config.yaml
n_layer: 15
d_model: 192
n_head: 6
n_kv_head: 3
head_dim: 32
d_mlp: 512
vocab_size: 2755
activation: "swiglu"
norm: "rmsnorm"
norm_place: "pre"
norm_eps: 1e-06
positions: "learned+rope"
rope_base: 10000.0
rope_fraction: 1.0
qk_norm: true
attn_scale: 0.217
bias: "all"
tie_embeddings: false
parallel_block: true
init: "uniform"
init_std_qkv: 0.0476
init_std_o: 0.0
init_std_up: 0.0476
init_std_down: 0.0
optimizer: "adamw"
lr: 0.00184
beta1: 0.9
beta2: 0.99
weight_decay: 0.084
lr_head: 0.00759
warmup_steps: 448
schedule: "wsd"
decay_fraction: 0.752
decay_shape: "pow"
final_lr_fraction: 0.1
batch_tokens: 16384
seq_len: 512
doc_mask: true
train_tokens: 190200000
steps: 11609
dataset: "wikipedia_en"
MLP neurons of a small language model. Each row is named by its layer, matrix (gate and up: input weights) and neuron, and shows model dimensions 64-159. Each number is 128 + 24 x the weight over its row's rms, rounded and kept within 0 to 255. Numbers have three digits each. A neuron's up and down rows have the sign that makes its largest values positive.
After each neuron's rows, "fires in" lists the words (lower case) most often at its 100 highest values on Wikipedia text that the model never trained on.

L7.gate337:150081151165113121100127174103131152156122151136151086107169097136106126130128131096157147149144133086104107114119107141124149139104144119128100148147178107101143080104117116096140104119119146154090173130141171145136124105095135109116133132142117120113102135129146126134110142132099116147
L7.up337:114129125147131141085082116167155119081111119136120102104107138119160114142114118141145157122112141153102148109120117138166117116116195144131121128114113119150148151120134131088125146115170150119165106110139103116117112106140082132123141108155100149160140121160151114130124093156113083133
fires in: "an", "antonio", "anna", "anson"

L10.gate493:140120122137119136123158169148097092123156080157118107129172138128105123126164144128134153127172141134144149157116099113180149149112093119124161109159134141100101171121128133105112129150146116148124149137142177150152155143165093087131142115120125106149110086129100131157098123115145099115
L10.up493:114167146133145105116161151181083169173136144136135126095150101151139140122165124102151141127136156121126087183135128125141172107110140096156110081137143135109116111120184089123108067101148164149132136116138108156116124129162135107134109135079108063143137154126143105101125118149125147166
fires in: "with", "live"

L2.gate142:152150130139093143110131133171103140119153097144130120165127067089125096169169128150117142145059142102142135143115126133113129143124175148127135146131095148108118136111141134111140152122129142097131080162143147085158137117132168109130141145106129110140146115125122123146107111165170171109
L2.up142:127093146150116120141126145097130136117101190169128090121126134075101098129168109112174130101146085137134121164125103125140124167100136121145130136115153143131147107121121186114108163112138174083157122127095154079129144131112115068139114109110132139122152128107156159161115129120137160103
fires in: "from", "at", "on", "us", "for", "was"

L4.gate238:119125127114134108149164102151118139190150173161140130134111165117123110134125155110175121116108148164133136165135136096180116153132146112142133085160160103149105148122094142134140131123163129091123149120151157094126113083107112135108122152114135118096140080151125121170148097117068103134
L4.up238:079187132146092138097127088118110119098160097137142108092175102129150150143163129115097108117150114150105145149091167108126119060137136114135147126122149123116099143140116107100124107124108117147121138109137170155112111146131176087154134132128126090129166153139103125108119066083133132142
fires in: "all", "number", "are", "made"

L4.gate178:144105137165150110138162106141142102155080157103116160148120137116116101095145113134115133114151139107117160160141168118170097154132163119094125173181151112081181132167168163125118130137178134131114135109111077118122138120119131157119114133100104136120104113143134098102118112135119092137
L4.up178:110087147140133133095162146136096150136128141150091149150145134152092111166145149111132145160109112129119109139126124123157089150168117133122125106119147106147121187102127087151137158118144106121149115126144162107142153162137110083146137143139147068125157127168104096158130111133098171114
fires in: "as", "from", "so", "would", "use"

L4.gate511:112147133126154104145147107114146181156127104096114151129157134159124132122121121166107143188131111114157136141121138127134169089141143112124125134095097132117157199134167103109143114109133144108136101155129106126084099108132119157140140152109130136093134124156125159113104113127132103131
L4.up511:164135144156086127122137157123097115118139169137070108123093122119152111127160128162137127107117136183148134168129112140149117129162153107145135090135138118118108116130150126126151141125186107147144130102150116105101148173121106129141142139104156163130125133146109109113141154119143124134
fires in: "would", "will", "out"

L2.gate272:140092095180179122137114124131103148126108182128104149109130161140086140119148115127113125122156137130125166163128129144116116091137170118156104151161135123157149190139130133132132140123148141145110113123143102119102100135113112140132098124095144090119128152117114143139117031148175112104
L2.up272:166111079090136124146174130102154161144138117141129151160127124123120114085120161156113136140115139127127124120137106137134148125178082127122122111101153139128155161113133136118088189085140107159128087134115123141155130124170136134137142182162142122111123143079100115129066135155183150123
fires in: "year", "years", "actress", "day", "time", "actor"

L2.gate498:123148113158136165141105114096161128148118148112169125118111089160143130108162098140107139146110116159109118148119148117138121154126125120146139092162092114122085160088148088131143109149133123132125134180101119106161126172122167155115111099113163130113121138101130136157175115131136133116
L2.up498:111120133116138139140078144121138152155133180139152076109105148126081134118155171125217093093111123103119149130125133088153131147151135122142140132167121130131120091110160176116094154136140130111138127133100124114084087151138128100136095163128156133131128166110110090117190133125114157087
fires in: "he", "his", "may", "designed"

L10.gate438:118142140137102132156117124113095135128126111147143139096120120160099106141142139086110143138137092114149118138110104153145122175133139113099117119148119096136128132106121181159160130137128119173149140146144136119099182133150163127168132153100113138138185134174118096100125108140112119103
L10.up438:143137115128149141116177171083105121116134111121146121114127102116140095115112096173116155122130141117120099161122166112118106118154119128138077107121177135078121056073120115125127135138128121150131092124118106127137143138114082106142146125146159129125099122119106114123154092095107095129
fires in: "between", "both", "over", "clothing"

L9.gate196:161120149139136098117131151105130113181153117101151136118102092150102073170153169121128105117169103145125121119107171132099126169115110139119133086128139116068130086159150112146125096136133170127075118120143140119111137127135161182130141158125151133176127149097137114117115124108117143145
L9.up196:073158134110128115176086171136102114162138119117097171138157157119080113131145152077102123105133148123090117188125123145114091101097136099108080139123144119151096138083126145144128133169146089135142099102148072135112159078121155136139128130155132120130153103117137146147175106109134157096
fires in: "first", "second", "name", "only"

L9.gate111:111094163073153114130130140108072092162117155150084128096086115109127125138133151151149124109137120138154094116152142166110101155119106133142133156156132167102162144107141121150123137115131122091099098145119105150087132166181125114149146138128119132076133147115125103163189140097137117117
L9.up111:085131159170109090127139113109099115135101138152114117112153111155117133138128130088151083106114150134122147090124142181164163142157109122130152094158125126081141152116097097109141138142154100141137144138109151109116111171115090151156132139125125152120117114061147105149132117138110130092
fires in: "vocals", "star", "robert", "west", "edward", "thomas"

L6.gate314:122168106130148115136151113130066109135136139106173109116104138125150094132163131143102125119138134149125149111140134154125122138137134099131133159213166118076114130089157120086116130113139154142087118128104150105110147152156087105143135105119128134157108103181115109129124104092146093107
L6.up314:103132103160075146102098101109124138113124109080145111152118140096106137129107120099119132123132139175098101111123139145080132144182159081139067120127073114115168125102129094118126114106137132092086115140142100149145107136130111123134145120123070134162162130129143090126161130112137092101
fires in: "santa", "san", "los", "oklahoma", "goals", "goal"

L3.gate484:154105135133173137134151147135133158105105129117103143145132167143135120133126091133134072115176136088119131166138099131193149122137076151163106136107170158094163118144162203106090136106130130136139128110122138136105114109125156129112110157119131141114127113115140091139174114135160055135
L3.up484:142101122113141097070115132137118123104160148096131116104116138135103120151145127108159149121127079128095162146127113125102140126158150132116127106187161134138143118071158115113116098137071154133143120094090152134103140129096151128160110132111155175148128110116166154177147168135172137122
fires in: "life", "it", "position", "law", "composition", "opposition"

L9.gate75:129150138100145154110086129133152101124130116106147162132136158114163110155165114190152128145143142116143110125108150188129122117099138131143149158097153108114101125139137117132097163105187145122123114144101112156104098136109137105136180097103160124142146101121131140091104153106162125129
L9.up75:119106116138115163163136102065120135127127105073181170147150175130096098121108125105082105114145134106107143121116102112156112077147113107100154121128172108136108141158116113136110125138122153114142125124138111106153142123115135093164121122135113106155119111135148094172095119118101131144
fires in: "to"

L2.gate345:119138117146174128177156138118127125126120177137119142136168107107141102134122113130128157171111147140157121116165130106107171148144156102106143095143134152126132157159105085100130077130132076113108104131164099120132130103127061146115102152119113100144155114131173116103185090147107096178
L2.up345:166111149169143125145094146099085150104131138154092124085120133104130153168149110076160134129101123184137134109110120081158136131176128077143132108135151124143121138086151135091157160144150138138100135110127122121074109139109125139151114129121146086137134127144174161106132113083150149115
fires in: "on", "born", "released", "died"

L7.gate256:154125135117106145112155099094135105088077124148113149119108155139089113082136143143157138114103127120159124132129153086144112152108137124159156125109127142111128119111094179141159191117145129088175137107117160112183147137091131179090125160113123089148126108129141098153115180149130122100
L7.up256:141159097121108151120123126150114102141137111140124174092167103131077120103140169151152139119149166103108136123122130164094134140136118158115087137140133137115156133135107108134131097168136137159153111131137135141132125143113172122109132125121124129149129118149150107140138126159154097164
fires in: "with", "labour", "shue", "active", "britain"

L3.gate425:123134154108122123155141089126102101156102151119109163112131152118143090147116139176143141135125139178120134169139152135163134118102135095140124136136117114071123166105132161110146085134164102140109163140140157094173136207052131140109146118118139095141116143131108104158110113121119122143
L3.up425:104148153129137081144096135113104133135158098105132121105128145188111120160092128103153150117103148141133131092173127138113091112159116137126179125123102124074156134118057095161077149146112160186123111133119110154143129162113134126136127183112192121138189134126115127137115085132173146139
fires in: "it", "there", "that", "third", "what", "this"

L2.gate286:094079113106101127172101087145144141170088169174123091132122139144121119103138158135187141144103128120129132156156128162168128136109166150150146146113137144119135115108103159128136119099124135116146130141128124129150126079111153151125125137116125089148124082100126114133141096112162149129
L2.up286:122152084153080114142116144100141142187143147135123076155132096142094140098149149157168126099069097101103161136113111148110146132185116153102109157111122127106138115105135122145147159100143110117134105144083128102150142097128155110157145138081134124152129122081092125115132156137146130129
fires in: "by", "documentary", "fiction", "movie", "country"